Part of a small language model's weights.
Size: 2 heads of 64, 6.78M parameters.
Architecture: RMSNorm before each block, rotary positions, untied embeddings.
Training: a variant of Muon for these matrices, 176M tokens.
MLP neurons of a small language model. Each row is named by its layer, matrix (gate and up: input weights) and neuron, and shows model dimensions 0-159. Each number is 500 + 50 x the weight over its row's rms, rounded and kept within 0 to 999. Numbers have three digits each. A neuron's up and down rows have the sign that makes its largest values positive.
After each neuron's rows, "fires after" lists the tokens most often just before its 100 highest values on Wikipedia text that the model never trained on.

L3.gate193:463489480593563567523427570449434421538521457489526508536488494426524481556482388424469474495578505480547513607425525515504392493464544488526542512508517417499576490514499459560476459518432477397504555564534489527455468530559548499459476591481401523593499515502483527395489593617460426487473542518560414481551537485543576518547492432482609527469471464430468434469388437500512497500454492516514439527577508502416484495501472495492462444501473549495511431514544535576393472471579594
L3.up193:498481536530675459550561522514587506549554547585581536394482412461551526551510524561497555536475540519600464500484491525491438488472558513501556477576425465518439532574480468572419457454496496535605488531445476499590465420431498497571482485485526529534381453521442551527492528516487500556509551480462502549471465532495546489512464475551511453555557485507531596575503397410428521528508466386571380549454510503487436487526520583498491473477451548453507476482434573546407524535556503
fires after: " t", " T", "et", " th", " g", " G"

L8.gate379:455457481419505455436529423477491538454509488571557536491410518399415516464506485540590444511455498521524509536489463591498504502497430493444452459394439489530576491538503514498568564503540558404486550534533424475534525446547555485450489513589470500522483462497482531497515570484546496560643473362481447438552516513465602512490501448577455520497547411483445491508622529598511505492463459458527496510546539449586517583464433508509601572538446508564531392535430501452493476546551423
L8.up379:572475470579548567465432548471426429470547503493615527503501488574572514449550518496535509476508448542528457610561525503574546534447533526497413464437539537453461560461566525591521496531466443470449559552421450527445526498513586488457487419512527530412536533454613527570450550529493483552490526348446502474421426500497439473497577547548587455449513462479572499516475485434567493465461454503519513439589489442557466461464438467582546454478470543546528495479502443490468508596568610
fires after: " F", "c", "i", "pr"

L10.gate94:469501521467501554473433465520538430453414459582495509419553473475549484584479540496446534520454495494538430662506507593523575463453469557520484524527596559613526493500502448498449420503548475536489496552410577499479461506489502495449438452504448549449491508490513515672516423517501387488465509522507565480560462527461412508579444548555426492464483470542457493578517536456502524514517444405557513494523483452517653421446508590555524447531481453437511484579474490482539495545576499
L10.up94:516506603567533502495445503472478516479562460452471582434522440531544552564542570475532564477416489525511457496417557449436490605528467439553492515626516484555463546553447526623453570481641529555509439494479454501508484518469488536589502529521491413634525528549529524457494479509444468487595375397539487556594497447542491580493479471469540511436538477523497510547441480552523481445519425494497573511496598484498555572512376563471509457557503514438555537520517500453517492505549474
fires after: "f", "ol", "l", "it", "ff"

L3.gate135:462508455484509545477486479449387494524503545555589521537531543473485512509521496496481572563502559494554597464455456536493480507498404505454437533447572497445423418522532489473473495512475622564443475527586587465564531507472490575460483461558459451524550584511487516453524480549501583395501428508432519484505572542485502624527585467440492517469488465523467527540466563505475482570464421540523496483519580443440588480584522457609380385528475488494565445470525578492443615577525455
L3.up135:535482527508523520377418536517388489494463527583495455504508490525508496573686513517494445517494490570464507428502441531506552475509463513424517459487492456519536491570405538466517477594468443507519467483480527511546492458533472554419456540565459531536434525509409539473539485500590493361494549566533595446508529533539530491513490506552495414525454560508400565563456412536491576444452553456457501498498584595493491435607498513615492426444565496467609497513454537528500501445508502
fires after: "em", "in", " m", "id", "ur", "m"

L3.gate103:361474498487490553525480549458473538538520519531580553449589462468461465502591547467536585539561427481406490515594481427483540480541512532458524432574459483464469597498502411518577486545487480434616474570488510504526449461518464457472514557560582484395480502498517459531516469481473493562500552488571477527549511481456464520469497441342577459553411481556452603506555454522497523421481524503503501504508537516445533499513609448546504440568493451460499374472632502529489554516496575
L3.up103:483519496459516532499498557534502497520557608521569540538590454496498505463535505547587473478486376530458511514552575442446503532553551440454466522480433488429431556332605457515478487481497513524572545562434538448540421462546519518430537483474424477543570492494463462482436477577521503485462490468500599499511509544552503549562379572402544513490558551452503583467394445562450571478476425497489552412526484568460484444503499498530529482434480523532476515503643565463478567510449546
fires after: " P", " p", "P", " by", " c"

L10.gate313:423522425487537526418484438542494467498495494423550470492495467465551526537444436457480487506510553508529381597496574475465392489540496479495471503477452432514486446488453442555485598406466488542492409491539401587460520599455453479479496501498518437522560477601501492543438466403558457431435560427497465513435542492511446550482473462580563562503571432552467554673524474519548524446562440485437445424479544477499395534517531482563478467466540509419535451492475571453516532551533513
L10.up313:542492480553495512489497488461550462468385458500527423481544545539530486611570507634481430495537472577552519492471548462478560530458547457503434550572484491490580484590450615489532522551508514455443455385533435554501513549499526456530530548483518512512474537484455488500597509517537526527547449592442481569383637513607468522511438522504409538510442412484460440511531543553461403476569562500531549406497536553478463525504536493434481440477548505533582519535446452489405579517553518
fires after: "v", "ol", " I", "al", "ur", "os"

L5.gate414:447533428567529593525432526506524560554395520501543521402503494474504454500513594423520451501582498492432530557560432476485461572524431517545497414451467527408492504520462499593477481473389474470561406582516505539462554601546492478582453510531463490459464498488504426549513465525500416564492527523489457535531492488562408540381576480414540512490543472539491434483421432527543545466518444514553544406475497447542556521399539516489572433526527513434631539536470529493562508495503580
L5.up414:517486556525516537505431526539553481481436530598515477375547502499447445478475470481521570505420460499623576517494551471427415535473434531554415439530453468518512561541481475450562580488517519516539468482514548469539503593460568539537518547448546475579534489544508407477531506520516448619481448500597571521576529499525502472534483489470515506496541485538566592452445545434342456517468478565484517479454575471475583419499575504450499496435519565504468595508577432551536482446448620
fires after: "oll", " p", " h", " l", " P", "oun"

L9.gate229:550472539510456529497457498498392523477580523561448427479563481522500461489493512565493596497455511404504482472494522564541412438550511480456500529495563477556545531393523526480566476415550495440504466565474568472516599529428450489531424437471538455488452440488573511472583433606468456525518464471564490481402539540562525562549452494539454483519515398367491533510516514536447427464526539469379506397550526459463582491540532542487390478532483537624530451500481602499481524534515427
L9.up229:484563502527437497525464527481382571495526566491600425494452544469478487516526556559532491417530497580597528473542555578546477490511434434364561571514432405522564509493541558462489434581536514547531460488511548482464513537591573598514480504531411453574444471400532405477476533524487389421544482533489540437539522557423583426487427456481546494518588587470455529474488454567513515530511456395487515545444552445486445454531503532493528432521515465550508557496494577486550494522511497
fires after: " s", " S", " m", "m", "as", "ec"

L4.gate286:533458539445464524462428492534460486526508505418452498423470460518430494470491553456570460405502514442457449613519499465490462509445459555535517495470532545589546472380568408554513460485427530479395523525424549527446520499478507476491501483474458459500535504446526541571492564466549493497552481521409453376524632485406588545484471465565501515456481457535540510510534491504412512469466523518441580435622547461624594509487401420529530577570413528500500424484500496486494449453531540
L4.up286:512521490408493413445517539480427525546501505445487479446420406515517463547556445436480543512538441493479594570444461506433452533560504490440446552466461533399546668498447498596482511521461472455470573488440498496460513448406463501597454457422519509498471463622426497467502470560535520443517519317504535533604433483561568492517503562540543520447495591467388427505458536506499497486580459508541510502512542414518517509508487503565498514482455510459552480467479451470460512518581478
fires after: " F", "f", "iv"

L4.gate268:380491456476539452409535491518492485503536505567526518530511435510577472568507534519467530490487400482499519472554497479366473465537537387537548489438431594533466518449428486537515457480540443460578602495554465556483508527485463441549473538596434467423407485489471392549440525540457556518454535503510514607545561445476531513537594500413589370377419510525487477486456502459540572521488511589522492455448540512510440547491512493529574454534462485510500476533518614480465551492498574
L4.up268:424475472574417473517524506437474472491477534499451457581491415533498464504416541468512584527523446498483517470549451454463453493504474514540610451482414565553556414432633533517494502475441452530615554491513475544524465507521458420508498493493484423553456501457443466464420498558351474471479533525528520434550544491466555500555543452453579426492493518508480511541327511518501555557434531564432486474567527525525469578505432528461600494533473517520570396529472592490502554487424557
fires after: " w", " P", " p", " n", " l"

L2.gate243:543489506475510476484469485492447460437473460459611498488455455462509586507500468368498520546574514574549506504463527541532464462573419405445471458472480552481511391443612599413436428429537466491507547522598514481480486516431441598543494431490509540439447478415497505566506535525535547465518478447506515570513427672493581551545507550452444385517446565465490484476459470533501529550523504503517527519474454473453456464570525426625474443471459530473437584523448505448521497479508455
L2.up243:487608526522490410553538466499495553437457518438488539518553540567474587373539427462508474509554438500491510382468509518535531542538578461463563580478504578483570588427589587533468451476470561541432469512554550448501595559484491508527470552428556421477545501474475433445479507538566436492519457436506644460488521519533537511505438514557436593453558481568525474515494418502561423457556485455423524533456499450502576453611543484560451525454513589496526504517487462507512551430522492
fires after: "m", "em", "as", "b", "ous", "et"

L5.gate371:478468362462496514527492455540455485472487449481502494446484491464489492574532464546469521585466589511625576451512482488395450559495509481420600510482438473464522457508596450588471428470436590459476545468472489492409583449481502500426474540541437529448418447495463500501547571524494601546437437470393548532558466426472518476470562476543582514514486493482505442497496535510532552472468512507513499410476590501469519503477317470478504488473480495451496585503545458619409525517516560
L5.up371:430470585527560469476508457477512459486468561493548444471479469497511503502475552462492553585432580496523443542442574576473572470553676471504455492538501485457558496438508429489545398549493469490450447553445546456520573460364529547469470529436441520574525465488449544461523574538506565568487484493532496571556528460467553561597542437569464519545495427508371491474456561425472461606456487502465475578452546533513470444521468507507565489495477491482579548513499541488425479396389468
fires after: "w", "lect", " T", "et", "ou", "un"

L8.gate55:508473614473447531541503519503538505504490495472457557518509492531496616580498467482457519506491630490500483428489452434486437528517533519494431477590447416530478466586552524606513414576527559500362586485503468475401491500471569533516543586555419515509548537462520485502487610539479388542538464480547516472445576538594469500511404442528520559470476469486594560452490533434545458505535536461398577442495626472475543550541497450592517527427530575510538512544501532507523487485526488
L8.up55:491503541491492465453586518484607451455467524456435505659454482487449426581568558510570478492477429500580492493534505524615537487478409510497477438650503523577515478423534486519439400472556453509460464568501442453443450466479607514483479505462572520479546548464554413494534499516567521565443499493502630551505494465553461582494454527497508523474448504480525522470487482503456538565528517493368537489441510522469534581512437451560437499525458478523469523575514381433528517534463409
fires after: " l", " c", " o", "iv", "i", " L"

L4.gate154:499397478506506528481406518533429487559520517554477533466503492515445376437509472529466462516490502478554495544497502566535533607532504441532374489518532439469535463503416421527464575518395483412459467520597586476519439453498535396485483450354512485546511516619476502449584514467450416438549422451541550455587459511554544468434496514552459478408581574524477491585448512491471541459535495485568507520489476523531499481518482524518468486589448497427465413496489525459532532415576438
L4.up154:519444529470540500444407550581508452519566536538524447474409430468512371535525467503469497478504521486554582614492499463534457600482442540522362472454582526382486569595441485586522524493398422466446557499466486478550489444466515390503457440484478518447518462567521481486488504480463505390499498465532572427593520554450481411452490411549488478380522509519454437584499531494469553473549447554495506492587480540506533450491473513491560447490481540489559489536501509467504526489608455
fires after: " st", " F", " f", " h", "st", " t"

L2.gate409:431536495555501519484468491490481511578626536492524509545469506464447501460466569485498504569591500473470523598491517468537440504463508520391584525443473453468426574493436498484591567484451448517432427518493493408445558517557401507528507554463471406499520522581514514467535526488502549534529512491550542507644498570443442629444544521379566525540523421432482466515459483570569537434475447581558469516501494520467508499401547508527463443566448517494540512510550428488430569552392547
L2.up409:483546534522454521524498474495571600480536485450505461523436525454571511552412540475491473489508505598426554476518478545507485508490508403425496517427493429383489552477491545513554531438533506472458509432428462465486519530530415504573505642488455481481497568551577545461462435523570532632494584561517511464456449612570429556475541567497541551518561403484536524441435415504445503413465483494548531521467569508516581523422515497518437453449538613496483516360541489467529479501536528
fires after: " P", " is", "ar", "P", "ur"

L9.gate17:453453514548547513433445468437516468492477501472595499627521497436481512511513440494462504524498510456518477510432604401421469470566545445478505507451474500482522434499474497545537546448497510460500394535435372477434411499529391572426475550496477431558605360526489440475515480512490501502376457564502471496424532474471497495476436502446490483554480510532494515497431515495556484562494474487507500558396475584501468642528631538447492533514489482392596435465512541506467524554496485
L9.up17:404490553454448572562504492554411519501494333446494485550523501473513529477519566507547478504581601654417572572453502429507565470485511572494481509490476585554582527547461538417461596476521461488524514496474456555547440495478478502611519558502546468517470483595537466463468455406523471448510483497427489538462527541576507545514511470538599511492526542441462566493498495470507509464521400478413556499557502429532602460499602535483510435501521520468461553508567438456581534475564543
fires after: "v", "is", "iz", "pp", "os", "b"

L13.gate434:450423563558465443492504454502514488456526514501524493423475403470433546478481475440572561503582615435485417424458460464520439469432550527464444435503407477457437471429461503482525562523528452532447516507469420468435536546444451486462585510496518528431493492533478472514469461497525353524514568531440405493499412534474472527528501472465600488435474547504596497496545466505623539450504569514538492473502536544594542499466646485455418566498510538548409452573484451501502613473492509
L13.up434:426433516447524592535422476585503553472544563446567503468534522518487510565501459577493462535585481472438497424395542532395475593419524496538564476427482470485440586453512516578472433501482550464529492490560495447525507483501468501473503506509436604531462513461447483488531437584499480514426508503533518432501491523510438567508414493533556480439447526397513537515475528538615459407496454442656488455603485432486463412541564563441491514496514552396481509558492508561490434437536456
fires after: " ", "e", " l", " se", "d", "2"

L3.gate261:488572512492481552533509439557519479482587551434448514458452478562560507499548437526519453453526503526469568631491487449488473475454407564539555543526499512474554557513493442608529520523505584525490481500509556529527490553475502544400444427492545463606487468530504467587554480447537478487559423477558652537539502508495436596449520459504547544494552623519558560534510502442468494446512501525483538488549563437481538432381536534509504554487539406437519444474565650533440416504507565
L3.up261:555598495477457511499487354554562514492589498472506506451470441481493514499511485478472498484635488516504489510485480448566468603512425523421505492564513493453575582534480435553534402461541500502436459489505518475471458606444461497431496414471534416548564482559439467595607529438528403500574524506515526515506450494503429511456444455553552530440568530451584531596503514460521537462493490514488543403447553413562575511469441506472516556466494465413603473454562537549442449502581516
fires after: "al", "iv", "ic", "inal", "ab", "l"